config.toml
head_dim = 64
hidden_act = "gelu"
norm_eps = 1e-05
rope_theta = 10000.0
qk_norm = false
tie_word_embeddings = false
init = "uniform"
learning_rate = 0.0151
beta1 = 0.93
lr_head = 0.00702
schedule = "wsd"
MLP neurons of a small language model. Each row is named by its layer, matrix (down: output weights) and neuron, and shows model dimensions 149-297. Each number is 500 + 25 x the weight over its row's rms, rounded and kept within 0 to 999. Numbers have three digits each.
A block is one neuron, or neurons of one layer that tend to fire together. After each block is what it responds to, as a language model described it from the Wikipedia text at the highest values.

L5.down808:478514496516538483495513523493484501495506481521522513515510483410458412523487468501464497536525519567457492500498502482521523516470531507532528434506530495509518498449475506516516481493507516490475544535498491494494551500492525516466490476489491493499495504472462476489487546462492478509476495506499434488495536519471483475508504479492494500497534534471478547521529543487506524517528495527508525499482478502488520480482472524560509519522507509511
Description: Mostly "and"/"or" joining two nouns or adjectives inside a name or phrase, e.g. Science and Industry, row or column, Black or African American; also the "or" piece opening words like origin and orbital.

L5.down749:477474529485502515465490514478520517489543498527540460503495498503499532459469489516479556460485466492497495471518520511472502510491491480497476525514471539517477512478484451478524513452503575512518463498498499484487482513504468477528504507506583449495491504501524511480480509494499501489508553538516562516479532505475532495497513494495469491505526456526521534496536493483512513496503522493497488513469491496499427500461483484533479487499514525504
Description: Final suffix piece completing a multi-token abstract or event noun, usually before of or punctuation, such as implement-ation, clas-hes, agre-ement.

L2.down44:493518497528494496478494497494516498555537493522483491481522491508508454463504503560495477477513513531550490539522495505508503534492499481451513507538473504482465450473506516526487478487479502466506524505518511511506516546512478474493491530515482486516501527489483500496475486530516546479517518465525468471527477536516516493516478441495502479505517491505496495497456526479493502524474492492516523481470501492485495496506494500453475511507467468498
L2.down92:534505486521535496446490483529490528462515513499479520493442537495493457547511513482470538485477537483514470499508462493503504541534555482502478516507522514506479520492523557476537513470482494469441508490495496520496460494520474528489487518538518476506471525552476543508506510524505521543458497485602456477494514505480526456519527468508544501498484524475485541458486493512444487510489483451499422482457469508460513505474572529508492521476506496504
L2.down293:490470457470447517467478528457504519464536487444438502521523528485485473516517456473472475465441506492510484467477491544509508475482513515482523481490495500528533518509544462551488526494516500522512485503496494473505462498497482488468514515485510515491507508488475532487534493460501497480445519505485478446500500482500502526489489517474491503511483510506495512531514482498470483445481540511535532496496547504506503520503481521486517511498522527491
L2.down923:554531466480498490499492507481546499487505492485499493470571494483497475573490510438504524526492504535502504480550496490512493510489455500480517474521519483483541514498515488487486487477483503468480472501486472467528486504536506496467530479496502519532481502550483529485487507477497523492525476514490491520513483465489488553505510481469446508483500487489525510489478502482493471494507519515481489485518479487481498462522490464486513520447490517499
L2.down1228:513490532486519528504489460477486491515509526520454518508522471519521514498553467515494458542509511501502502487505580520489525453494482480524488481503517481497458520536506520505515511471476499527471540483552488458510470518471522487504442505494496479470487534477531520543484519490557472555481505502498470496488484518509470490516503531474536490490503550495489455471549501466513495463473554488473573492518559491500521509504476538509527477510487474527
L2.down1466:495529441523492502490516456476512534443518505499511487506530499518501477486526514496500489544518504476486505527522489509492544450512487493472506482512495510501551492522474542486512507462526487508530471473530506505490506496499506469498504475516494460495519487493480481495502544510518475475529514508496450427494482448518478519523543502476530445503475471495525524507503484460504555481499502539511531517510583487497478505504493449519515525522514530475
L2.down1523:511479480472494517557464517499507531497484464529505434495494543520519523466443516521478497499493520474477529491538480509522525475520497476457497490486489508452522517483454487475514533486475511494512478446482490493536483543456477435550491501491487508512467499490518514552500514481509516489516513484540492471481531515490524483479506464485462488473509580492486474466502500505515479449509492528504503486528512512481463486481544493461505547482516445464
L2.down1699:471508488506483531508534485484498514506529525532517529481480514495545481506533491520505461517490479507503488515498448495528508541501504507493489514490523507517496539481528478472524512505521497466537469493528518500517479468472476517469539539478530502524453472487481512509494503560514520513488519503524519473491503545472535473488503423511555496467498493511458492505524483494497496466491432446516551501507505507515503475495507466496491522498521532501
Description: The words or and and (sometimes to, as in from X to Y), often right after a hyphen or open parenthesis, as in bow-and-arrow; also or/and opening a word, as in originally, oriented.

L4.down213:485546479498460515500522515482508464513535519465491484500523530484509503487532489510488495516512488513488499475509514552566497486477505489504511509532483473488510502482498497539464479557517523484507506500531544537518456476520492543518509459468521475470521538542537499506506581504510485495527484488524496507490471507497483488479510504505511477477479499475497496534482450540481537471491465504474576475520528505481495525505475511453505498489477478483
L4.down286:477510439527508533466470508468477506529487493496498492556523545528493470536440523520483509494514500531532476501535524481486461545482491474527516486506491523515475549526471491477509508533457529512500511522499491453499490485524476502508475469497490512502482463512526509455500508480504513547498507472518506528501493487526501509495484487494505472480496472499477521517543522549453503514476497509531517505503473504479523496509526486506506489458430495497
L4.down294:534506516472501479511492482489454517477526494481507502493485515472461470501479473442514511526548471501476501486532474521484488498513540527556508508536535510456494510498507543486490465469516563480513510484457483460512535510489479536515494530495464527506504474474506530479475486521493448503482496488508509458557498503495531522519466474537504475508476474473515530506494470503434553512556513462492464488488453497489517499525501514516483512481504515526
L4.down867:463514479496480510500525489505476451498455508505470494534519535504490492511537475492492475488526489472526544561537494479488434455459507517524525505510511478512538477527499504538499483526533510533508512503467534485501518525487491526500503522520520510507492505447509514514518509474489489528509457493485476478527492509464498476471513514514547495489513549496470495511535477500475538484475522479508503512443486451493508491460517458523513513453493512532
L4.down1102:502512518497546442518508482470501451538539467498510511471489468493534503487533501515489527537517549497464507512492526520511460520470527464492517521512532475508584537526533487511516498520524518502480524489513484563473477489505492520493492487502490475493553511491468477482476508502515504514469493509530524486501499489540484497502494542518478485486455474516507482528514510521467499471522505499483487475453442517468506528507486475521545455505488510499
L4.down1216:511509510535483494485478480515539462526505527527497462473448520501496509486495484497534508501511529495484512440486495458476487499465499510536527502520517541535541510488494510523501549510496503518464488509527508506488494498513467453452511484508544494566490517528514492486504477500491471526515515505518512502460557428535480490538502515492500424492434480486547531507508529482535501491500506484498524489537483509515503515482483487540467498482519514513
L4.down1669:506506527522472498469500534532492470458476510503514480510485477508506535522481511470534532531499485497525484500458469505518535515460502523502504529502510525521535479473506518501479473554537498490540523483473528466513484514510505506521488444469495495476454532476500507507499411534480475500499474510456498493490504505511477485470509521527497482502526463499510559468484520496509516472514516472523497448449508489528476479473529462491496455487447504512
L4.down1703:513514474480480471492530536482500497485503463518522490489513502455458445528508536490489481498512469465492507513496492483535520523541500445536450527477539465491468498492501513491482472467515538529463449466546521505484471476513507560446471511521489463505487471481502518525533512539536503489488511433466497491479526481490474515499499521488482512511506497469500507481493464519547501499509536510497499504494509519523489483492512509530456500458475524550
Description: Fires on "and"/"or" linking two modifiers or nouns before a shared head, e.g. financial and administrative, directly or indirectly; weakly on mid-word pieces.

L2.down126:468484521511500536499547551485526507471494480520481540520494514492467412537486518467523468501530502513522473468530498552513517452477485482521504451498511485517490455526510502464510478535501542512502531491521563503548478503479463459477502545513513521503510508525480493469553498471498510477506488538440472508509492502508497504530505497508494425491492503478505495515499508476486514507488495539480515499517487496549519495483492456478498530472532498546
L2.down238:525472537543526523459488472450435484522489537489482505483509509432516500464463510502521477493454494466498498517509534516484517523555479486475518490500475509492551488507508530511507507484486527507467496499456463498512500518515528481484495475525490485527442488533501513518477508546512565521525482497488468530502479492526489506469515524517534540455546475474488504522477545504513486502519509519493461523477503487520488488469505529480478502505492509542
L2.down343:521469545547473487501473480459486461498532495511478467484481532489514503491535491484509489458488504533473536495500497547517503457459528521507506486528508503502501498528475503502490533436515508513478482492465499517477515471509500500513528489520445558512478528499490532463506537484449559463493478506503526481486547531525490499507471466471501507447490514459450491458477515412474485500539502461493455471479510484529509489481502543490520512503534498520
L2.down918:444509543540485498483532496508511520487507513478509491498500502534478531477449492499443518518480509530463513519490521461482502480512492446507463491506493489518541512534518479471499544477493518483481508506475540515524478506500506455514543505503480488523513475526534469518503509430509517491489503497450514488564514480498513528489531509501529481531508488480530562432505479470479464539497559535513535513511463506527482477504470474507455488486519485493
L2.down1032:504494438486548554499449426467503554480506540490465460534503476473495491509482524528460492487489498502494511536505558544487480489523514476493510457510509525511447534511511503495531472541491505479474467498507494493494505500534528484492504533540512492470490454476479478501507501470540504514502500489499457518551493516478508498539485528522472499481505509496495486481473523528475468477477485513499576509494485534498495422502488509503500556518505458528
L2.down1083:522478462481482497495496501546501516473495509489477493441477472525523488504488507550494524496484466509474526519515475492510500467505487490493502510491506489521473463525503557503492524476518483496488492504494516517457517476488477466472499515478518507491488489515515477500514469494525529508555527505521538479487453531524529515504475473529466479481459489511467509488493480486485499511494489478489539460502535467486518543498505508493477488525479505471
L2.down1423:528496536502485502509514487498500522434513513475481447490490456532507423485468484536511514507491462522502525496578512478478478461521505471478507503497449529497547504517478515511500497487516479482477503510489480521505492509469475455449517524510511477464471502495497563484488511499500516481497482471494511480535475510526519499468456505524504533511538483481473521471497532484501475517483525499439517464516496499494510519465526506474523458565467532529
L2.down1511:461467459504508502487487517530503482494492479509521493474532495508475462542539494484495496467455501504512504526474513507505550477487493474537499508486513496491541479520560511449478523472496531501471498493519469517475510530568513540504545519515555538515475522503525506535457499463542504500471520489494472546495471475494498509502530471497485498459523511490499464475500503485484508513512494418513510502517580499515504456506524559501456498530507464528
Description: Fires on the -ly ending that completes an adverb after its stem, as in extremely, publicly, largely; also other adverb-like words such as not, always, rather.

L5.down617:506489469540495513500482493536510488486491528506540490506491568456521546508501509514462489523549509504476459475484515529472483515483462490528553482528516503497503497537483477505541493505534518496476509541482493498484475515504542513473517493522479519518486490538496496482510500481429501515475487499524506509496538463528496509508489513541496480476490534452466504542461522499524443479476501490494540463463533509553514478524525528516519513508484511522
Description: Early tokens inside quotations and song or film titles, especially contraction apostrophes and pronouns, as in Don't, It's, I've, We.

L2.down172:505483480503503493516498489494518516506509503501499513502520516502513505485508513499493538523519464501498502488508544530498537521511508503517467523509525501522449488543452490494478470506485498493446538489454480562505508485485484461509491492473533504482495507527511495479482507455512451510474504486534482494477498538510495519501491491490518473496514481490524493489488508544464480483458515455505502450467472503465525507500462474516501524566475532510
L2.down663:551499527510498487486540538493512489490495528482503445504501511512503498502501477503539489493469495495507453524478476517480529489519533483474481517526510502527484517473461445504509531491508476510497506484505485521455471484518503469534483460522527531500507511506494509480486550447503472504492493515509491528507485493502518529479421489505496507491547524512487511476466468489493467507506518555477551493455501475484524496522500521532503504489500461478
L2.down811:532502501524551467529523568506514521510533473478505512505463512557504525517522448473465481540483510538521522533465485518561492506515496506505484472509504506516426492519523532489493541512510529539466512467542496486487487485542505500503500510519525513494511489520483463485507472467518523542460478492473501473437497507518510474497474488472485532504516492513494495459497507463502531487512483504519514481527487499504512467531504470463443522477521486550
L2.down943:512478482500533481509494536545465522507461514507508468513539507488538453469519488488532502501493493466506489483476515484492508475495516520467537495513469526449536443483452512474460483506538505482497520492508461475479505530478466511508474484504495528476554492480484535538501526531546471489528537526484541457537509520542478499498544527481517459474528505517496525531498511491522467491494513519505490432486483483487549504464456501477512478491508494484
L2.down993:511490484450479527485515508464541551506504538493544496507482533487484527509542512528497502480484491528521466509500465526470527519475496448523551414493523521477499486514539525504522551504520507482521516479481501481474504506499541534476534485515503496488493528507506480504495502501483480477486525499481500460440540504470461515531473475508491516516486492540485446523506549518471442500498496503534505464541551480517498503449437494504525519490482478485
L2.down1078:509520473498519497530488499453531481483519479471517539532513473474537507519431505492491492482491484512500481530477461513483469532517479491499489503507460520498490494440515477501513505493464538460511497516485478519511520477517519485501511563482516473503524511542497490476467515487514506489474554508468487494483516504486510513573474480491493549516509510499525486517543514496490495522522482551473543556496487506457495520463452473490502544466450521482
L2.down1431:542510525517501531498523517496493486513568468461507463495436479522496511482542519483483475550494502528558478524505487459478515498506517465516497488480578470482439513530508548500547492520461473544509493475551548502519504520548474513542528508501536479516536473482521481559500500501526504489518514509473524477467514520484503519512521441503501459491485505481481492521533522493546505504553532452484497511499479527507511477486511519501485471481513502455
L2.down1533:516519503521495517487533513469492517471536462502497475513472511531486492497511514489505447599455501509542479527481504508476476463538510506485478466547542450510547492511514434506509490530501535515477504516515443496459490508533512549548486518544515490515514470508494509491479524468533501463540485506521499508515491489497444513552526522483539459495492511452494476500501528481538507572484493522489589487501475525515513479499495466517453515485518494495
Description: Digits right after a decimal point in measurements, percentages and tables, e.g. 0.5 kWh, 3.1, 77.78 m; also some mid-word fragments.

L4.down27:485502533514556517459461534532491452496489511502490508466497485559518521489581496501513497497493500491502460524483494493520505527487485465442478508500471479474507527492505514524494484461513494527461483485488491493463523522527489453527548530533527530484472458536451527497522512469509523503483478521491491492521491507501465525499447498474502505506455516491510526542488505502491506491499499519510529497533468495475471539498510477514520499509501483492
L4.down50:505474544505492511527509521495487475484530504464493517507487514507470498472504515515438532512487517494476497504487488494482515508523478487538515433512531536488478502509523436534502503503512446512483486512501494532531483491528540513510525479535479548506513461541484491508512497540553468504484508477501531534489489485477483512499489462484559467477489500514516528517496548493501491535498509504501540502494471531507498485504494489503486520542487502446
L4.down150:500456474520484489457504441571529463506435487513494488523534525531528517503485515477455519481488501499499504500481500492519492480497501481551504492509462522512529490484532477458512500517524465520493477522482505493506518489509523492475496529491468500512499477562472495461471506492509450448513485530501517463531482466462489491459496499534498502532517497472515522558497520507530473474532476503482497511505489470468533493488469489529508464489485533535
L4.down1076:539500535489501497490472538468522469466524503470469424490511526503476478499570490509432443474509451501468516484460475473488488523526467449494518477470535516451467531477520456520480518467542532514491488530486492502461491510528528477484548495535477541489530460556520496473513540510497511503489499478462494510515498498512470502492494486478537463502539505540516483502482498487517479507506481465487569468548464493508468522530504514529519500489530491485
L4.down1120:498488523477505502507466456509582485473522521494526477464529474533448496519488504520486523543501484504464469503475467556522473511513506478522472506514490519512491503494526505474531460489482459466460477536502512525472497474464488495502566515511470499481519479503504538454449526521485535463480502544480512497515469563500509474502460547484465475519500501535498511457542468486493498497496486501476507507515495502573525463469501484513448493468492502499
L4.down1137:477467530536497519484493521459480527513486505500489537512480503493493499497462512510453516536525528554485521533474528478521462533516494473513517488496491499472499547519520486535488527487567501502534504494455510493498496466498528495492511475520519497505477504511545497491522480469502537499513484549499483509530508511452479464535502500531561496509502480499512457495461489482513530527518501525483559522485525527546535480485470480503508530479514525488
L4.down1328:484517512440500520461487514498498473429538482534499483489508505511518475505524511495485508533500530519488496476493489462497475517487518479434526507489489518526520499514493493479495499525520539533465476542515494502440553475533480512521533484508495467535545499507450513487549514466467472444488497515479474520530545441490497578478483507520521484480458510496480477488518485478484479544485436507539481505524509506486505498527520525506502492522506543459
L4.down1329:507481525486486483499518538505476478497513512472471451494495504537476472479517512516479482504514484542500470486467475471485479479513530491510505518504472500514470521496498481526482508578541519538456473522486541507467506481536529485491501528501487531516530477474503473485501512453499497494547439507502521514513481494457471508532491479511526520480547449473490507477477491505528509509513489527472461536539454506504471530488488512501441512515492530517
Description: Word-piece completions and short function words inside quoted song, album or film titles, such as G-et in "I Can't Get Started", Noth-ing, Everyb-ody, with weaker hits on mid-word pieces in ordinary prose.

L4.down92:480533505504466453503502506503497486458510511493466536475489516515481478469497498585475510460496459482450511445503487489502502486503548497550526460515498504520511554506458503467463472539494507530544495470507508489530504511483515501523546520503506508502464466456509526484535537489565509507470516532521526520524516484497502548490563501513478503469487518469466523484506514498530499519444555467521535483474535496482518485509465507544528542499499522512
L4.down103:463470558469493472546531464502499480499526528503519498480470474497527470468444456498484484509523529505515551497506518456508521543451532472460478476500490488520498504470498495496503508487523485480515523500472500503523442497512552541545520510488525490508535513467519494453497495518507524529544480479482520484499521508498518501514506488472505503542472470522439487501481501497547547497508513495527451501538509482511469522467446511475516529533493506553
L4.down249:437518483525502545444466504460503541506445503525445513525510480478525544510506502493451511453508519522477529535532487478489496537457498494499519507460484496547470485515460463517480524504528515497525496511484487521510487508468515581464507482524480468524507512496518506514559538488487527461483484555459490534523496516505509494535505461516515522479477497476496498476495498493525520467533498495523505523477468492537466465468476522522541482489475473512
L4.down418:525500494513506519503442514479485494538497488496489479521492457517473397518514491563503546500545482535467502510502507522534484526498521495536503523492498488491526502474486498477535520488544551461454514558519481529494517533517469469467528458509497456483519505522539512482494544517518494490521489539471510473523486484459481462509517524501533443510516517547486440514488483518514522464499482464487464486506482492533484521473452482468485497524534490501
L4.down667:466492517478495501515478479468510546458496540496508476490513491464538545468499508508486560520496495516493536506529548498478480491512499489509508488467447505529519532481539491454541504486506540498496484575516513527510464492472494476458504537541493508445483486510511563513525503515510515517523505519474496548501505537501470489493490492520496524520495483510528502524477505488469482497499509465480504491480506473528497499472508459472530530531536523527
L4.down1070:466476517474485498474519508499483532529548533504504464512548509523492538453460473531473481493464539447463503491500519479425528506474486491480519487504526529561482521468489480458502463523528531499464511533538487515524450494466495508505482481484510521457453501456537513524508498514504519516485466543487541517470507510470492549483556497545466529497490473508541515477535513503524543536521497477493481506463512509483469460458498447552538509530495466518
L4.down1228:454515501504508495490496474523508556450529508509563481466500479535481510505510478583535508488489483495494535504496536476479541482497507492514526503489488549486516479510489489523479522481514509504491483480468488492491510494492516469528497501503536477460529516505539477523531500488523471486489463499470485547529497540502507512497480507501496452512476474488468517495509500513494521506485506526487477504438486537555523514503480515505474525499523482463
L4.down1286:453444511480470524482519456490496591469517502479517514555500500492481462476494531530496492481553480510462500479484504487525523530493506487547492518471526487511537486465456498543519490495483504500465502477494510509493499496497484535537505543496472475489522459478512501495538460483499525508514476532442485523479494500508512515462509533461498483510519418513483541490538553494463484463473508500452519453512509492463480468514532480509524479472513488539
Description: Final word-piece that completes an abstract noun in running prose, often before of or a comma, e.g. f|ate, hum|or, ten|ure, possess|ion.

L5.down1208:535535551504506519493492534501442501498511489495491488484518475503509517525531530474494487489494511506504479471483477494517497469503535523517501537489558541479528468524481461523480505457509561540456503513532527518498514518484520501489473501504432451466460483519527494544467477506520483491465506485494498470519505541456550505536499510503469520438500477483539526499497519479512527505508481475523470526490506517520514477450448481498453548493517510493
Description: Tokens that finish a number or its unit, chiefly the ordinal suffix "th" after digits (20th, 115th), plus closing zeros, kg, ft, and "same" in "the same year".

L2.down206:499457503478489523525495485506481467517522491493486452507490528506476548556530483533487472478495481500490519503493442504520467489513524478458474537530500501501506501505454491490513505511513482485507496458500490474526458517471494512523502505504511501513510527475518522482447485489510479490504512527519535505463492517541482533458497526509511525495514454507488502453507561483501488502524501485553501507480526505503446520487466477515510495522503508527
L2.down263:495505480490501469512529482476533495502520524504495470514500538548530549557516466476495519496488493517537483522515539531490491508488482487498479547464474503474510518507526455479510440503493522485550554464481503532481520471483530491475539481504476466541481484495469524481483541508510490513514502509518493482502509481514505466517502520528450477552479510517517496521492498503506499475450475551539481507478541519510455513509506506443448511488499530479
L2.down641:479479461492468520509537479447539548539495503500480434469508506536485515483454480534505490509462455527504523493454511486468505493497518476490484488526518487512492476495507520494523505481553508506502486533496471527480475526516508429488467468504452494511497520454553522506468513469492478495489510518500476535459477469509466530472513525534493541499462484471486502460496503516499510493465496493517511493502533459478465481504491492513525504525486478534
L2.down847:505474507520471482531523490422494513476462537483516461532514494507483525492505514542556509502514519481506508524515513474482494481521478517507483503475533486460510474525491522488530501508526536487504485538434496555517533528520488532461498433529478507480495541488517509487512468502524501505496480517507466488544564497499484472512513496518506494530495491488476489484492521502511440550593523544516452509483487525498447480526496534433515513485470503558
L2.down1332:494507498480498511553502510510483539458519514478532491496487489518486541486511479496525515515520546504485528462471532460468486540502486479473473503481512455533488505514538507495544468495512456535548487531478464531503518496518503479530548465489513549508507528494508503477501504465483523515474511495479533500503503504568478496496529549518510491523492479504509500504524498486512512519508513511505498521487487496436445494501515491494536452521544488468
L2.down1444:460474546543498477496505515453449498506511483508536489494481480509523516481554508468524500511486545532517512505467476475485488485501552483482525445489474500526495521497490504491470481461494490502490556518514460522482463490524486546501517498514503507521463480543493485433506503493472505482502531513503504530508551484505483477488567512483496521503500491490514544482543550483515469515493534491533479514528465483534522507469504450513535477501453545529
L2.down1670:532465554515451522520488496498487499467486522482521461502481501476499534524493456499517519469527461529509533517511519449488475452514532463548421478498497415523455479485482526478499478510500533515481505436480499530505509466472517523484484497500504530477497491528492490500528543516523484566526504497533507494459508457506508492496522472539508495501503514498464518446532463493495485481476517497502455499515513427524481494500472524505510526453496493475
L2.down1725:529499489490477471505542518496491509496518472496511488487508496505481547479498468486495511469528505506502522481525527485462526453491499529466518513484535529500485482523498555486470538469536494509489497504477485517509501483506503451498497532513497505491519507487512519483515556470507499495513478487533504488468519501483440494528443460492518510480491482421480482462505526491510472478514513491482445537514550488466508548463468520499523486496540484530
Description: Word-final suffix pieces that complete a split noun, mostly plurals, such as -ities, -ments, -ions, -ers, -ies, -s.

L4.down160:524470516508451515470537484480490541500528474455494543526480514500473498500538483487539519506478512476506493492497527449504505487505505545524497478541542526501516468541492485542474495512499453502474518527503562516475531524455493498499499477501509496499493478481500465506487495501511536457542523494525489515499490521504564491506478484500477482511511547433455502521511480472489502520474513516507599446488483504521507495521493464513454532477498520484
L4.down310:510522502514485463552528543505545472529498495528437527531473486462513457483536501481497516542535437493495527484483466477536485503508562467462467488499479531500500531506528474541497543505536497489490527506526479497498501540486480525470496483523489497530510529504490479475513500484498500503503541467497484508501515527525493469496530520523476487477469461476484484531497498507531488487468519490463498485505525555519490489542508541497489461470501505508
L4.down642:544504471515467492474493493506510520491481468555524460486474520508484501490473528487488511557462457536534521496500520465468516500458499465520499502451514503498512487496482473469485531491505518493481501482504511533498507514502520514478507477518510495521509511514481511500454512525475509468533491494455497489474504456522513496481477439514490519487522502476482475552461453513516490521472509527511463498503550504523479485488519485549487509473545502481
L4.down816:495481487586496557482494500494460468474551503490546529528522528519480491499500484510550488506473456478530524529467493496451519508513505486502485511445530478455516519500515476458550513530507464484541536502504489506469551497522485483507460513500499521575504470479507481463522493511526502497500532493538555516525500532480487523520503503482506450467474490458481530500494530514516497509479517441488531471478496551476504511565504534502470542522559537483
L4.down1092:487541468528484498514512508475477537502519545506488555477487486504450477488556502478477548529493536521484538522492457474497465509517505498535483514517515484548504525487492497490485523513534508511454488529503489513502498515525470518490488514467514499505501510538479499520480534509503494468481444522468508496502490474528496536473546497500486515481519516477476465490479537492477442535495505467493582479476515505475502489493503467521521509529505486506
L4.down1246:508486510500517474465496497511506516488483510500527466493548489492531484470546449517488472531562475448542510478481470527470510495477498491544580465487493509504483538531548500546468478474509510553463427523474537531514471517516500480482451474483522507495509521508483479497505501518554491538535519503490512525502559514497544497473507495492461502504520459456507502503474519493530492505473481507508538468495499505495523498493571511532505464480522501479
L4.down1422:499493506508478481489494513535509433492471470467478534501554512483510489504510537475504490502493480502506481505469531519492480466459522502504489498518511499471464449526486460508493513481502466520426434505501543489472531474491484420487508545487540491519532456509554551484450498482490485474471519470496518520473499477489502492493482542516490514497570530488469489480492459490477509505470514491582523503504524532523502488474498459534498500521502475538
L4.down1766:522461502518462504482521518500513504515505523478528514489525513506445488434539516540497467474499506501499489468487502478494493464496502488492565513511486501484505487505520489493465456493444514498501475487518444511476499479532511473527511511484516555520479466530445488483502476488499503481480515498470477513480503516461470543501533449510531466488512551510502454523493483478547527520477480474540580501504524534489489537560461505478537473481550504514
Description: Middle digit chunks right after the comma in large numbers, such as 232,40|0 or 6,00|0, plus opening pieces of compounds (under-stood, over-throwing) and odd mid-word name fragments.

L4.down464:532484527520482535496499506471520492445479498514492510464522482473451489507514524554462464490509502511475495497481470471488441487518445495536502501496525520517499488492504511486467475502512503530468480491504489499488469504494516479492448537469522487505487514498471516526451494491488503484478528488500507539533475444514469547491531529531502474474510530483539503497562477491524476455500500542513505472481529529462479495467462492541531524494534451504
L4.down512:526502498459498532545480478527514522501487499502500491498526495519457507507499508534499474505529458486511513519507452491478498468530518513547531505508469464465505502531472455528479484471561529494501482479501554504516477507485508511491495507461503436490540498501476494512482555529515538541482495496480492533535486470464450483490510530477505464526514524469507512494522513476485549478501523482506486504455506514505499480514473470517520531506485502518
L4.down645:506476463445465552532494523511495465542509498437501513476475551526485509517490480494514491559504520545502494520522491514521495514471484509537533491540515500439526450526480501489508490515497467495498498506482500498492523495495486561493503463506511504470506503512532497501499548531500467508503510529456548511499511477446534490538480509451515501536486541493508500497476490448464491525486524471494469456503480500480446461471500544509446466502506475491
L4.down1183:537519472494495517498495466548469483486526499493512501495520563505487505522466512516493500516525492485544526457482498488542492498519461515502516468512479472472487493453503500488480472480486550518517490483477499463502553498507521507445513527485500468486527521506506548455512533503529485440492535540477484500518512475480506552519546530459505513525541519450491517511497480510525527487534500509515531557467499549533517527490486511466526489496453533486
L4.down1340:498497442494475472523478479515488469519500466480473491487514486473538499481535463534486508521522502453462481524482505479473477511482522491515479531487510496501500501527484528470488541466485516508479513524495523542490497526541539502488461477478499511482527491488494499484454500438495510500508510529530512510502477487491509494509486518493530507485530473466560511507497514468501534511492471502479499498502531519471506534544476480467494532555542502481
L4.down1451:488460483481524540556509522532509471496485503531519488458498524467474498541425533513470516522496466468444535514481500492493485511504458463521484501503496510514455532503512513507479489507488487475490486478525508474501485456534502507536494514508514486478534480569485513487523511517529553515489487490507493475527461517494504468520504509506476497482479491499546463490554495537491506525545480455472427509485510481547488484485497488492478499494500503481
L4.down1727:503527458532514512506530460498513497504497479513549493523563499497548495529491508495459459495552491520515508522526516542521510485522487510499522501484516520498499491522455526486504489514545465432451485472490490483521509469540520499503510489486507504488480530493493471478496495490474542495497484556555447537546477499504535505457502456473456511513534506492491501435488483520500459478540479526481425520455531525454468503525507467505513491485482506514
L4.down1767:485478525469498510576494492462504452487503490517478505511524527507480507471444523465494520481489506489497459523459490530489478508500507503493572525486504505504551499518492469520482493467483513496477524514528505530465492553488495498466507506465507527541541501488521457498457455488479506555457541502516483442523464516463471523495494527524503431506487514491466518530505497525532505508487512509544522516489524501473466487524529529464526498481495478489
Description: Tokens right after a numeral or number word: ordinal suffixes (100th, tenth), units of time or distance (days, miles, hours), and %/per cent.

L2.down426:477502470504495508497489483473495504538469477595546549492473484457543511516549475505501559516500504491535495508520532503456525512501512491482521509485504523538509458490531537534471510474460511499496481490513500486469495480487486512439528478506517481506519509537494465505512513471489503459534515496510497472466457489485525477521525482518514495460492495472508472498513564503537505459476516519526516473483465508492503512491479484479511514485478526542
L2.down762:510480501478495449484522515506503506503507461470448512518476545505486511502521477538523508525513466490526502527485500516521500512467492505515477519496528468480485487513499535489487477510509540518476537499516526466512522498475499511483497510486509505507496495475485504514525493474549461496512461521487486533487486496467514483488514448519499498479501534492484471547526507516541508495526504506520522497482540483474502544488503474520504472495476460513
L2.down958:511479523494493476510523462518516503514457472550529484492482525507528536444527497495522506507473508512463450512494505547547504483491518520471526512462491486519484512499482489473516491465529520471478523486519492498487486462508518534506531480498530508484445517483527547486498513489461506499468513531494523468478470511514473498548489498526498526471500498441471498474536494497532503524484505515494541511482498504508485490454489447531548484464478507478
L2.down984:490479460494489477492494480513518524500462494483478534495505512514488510496543485480502512517520512514511528531510486545541481472498491556487496504484509503509511569558510499535474509479494488501513493514462531510465512465491496505526505519555503537516501513493489526505501498498487474508479482513508490487471468504455497474493566457543520492516515479476506520542494505510545513520498526534531570493481526523447485497501481511462534498485514503428
L2.down1114:531487475460481471514523468497505507521492518519497513474460510546520492513517465515498485533524491542482493491481512484489501520506493499482454494480469528534546486499486538516506477518489554531527472461546491547458458464474491472505520503484471486513500478513510471507502520484514428455507503582466496527533467504513501506508513534523506487525531516524492527497508532488512522522504509474454511522473498492478475478443436513502505461484493476469
L2.down1140:483515479523486502496495462471507508510515502494518494466535519507498478507482499482498526486499488526494514480520483500510476478447545515491505507520469488487518482483500492511498528433502471493519512494501484497492510513502519470499501474466496504475485431500464478514512507474559506484491486489510489493507519518486490503496468448510529477464474463507481449463528479517493549484503451510478468506481490487473504512510564499546527536535458509527
L2.down1586:498525463526510488525516489525552455510478472512536527492496515479487501523473493492489485536500477489531516538501473553485524510461510512504510551539526510531504480488505466465515447524500443505508510510474498534467535531533450465487514478492496473475490489561461534533490532480501447480457494512486503480483505532517488504517470492508520533489474487459542470520489460491524484505521538526525490526472516485475495505539491568494500507486473500450
L2.down1595:512472471507567517476533505481509523497490508530511481496507549458493512481503464514473543473510468526489498541521531499468527496470513505502468490496487532516519507487507494491503501503514480515527505481516506516504516503498516440547504500506460505480466506560507497494465509510502500503465518521496487484494504473488475532512488414512507478499490515513510499514529498515543533515522529455479471512444515501473466545474463482492504467508480498488
Description: Ordinal suffix pieces (th, h, nd, rd) ending words like seventh, 5th, 2nd, plus counting words such as two, six, second, several.

L5.down200:514520506486472470505545514506494506491500519493502536476515509474522432510522464498538481510525480512499486478485476503523483490546530524486529494501502491494514464502482508532468534545499483529501527516521493501485514527503461473506490511490481501523490506499514550449448497469453517488530491489451537482466455502534486509477497506509477543497555481514539453491496483459499477506482554550486513501484553523541480484516505468485523497540515465527
Description: The first digit chunk of a numeric quantity in prose or tables, such as 4 in 4,500, 19 in 19.8 C, 27 in 27–34; also the "ated" of estimated before an amount.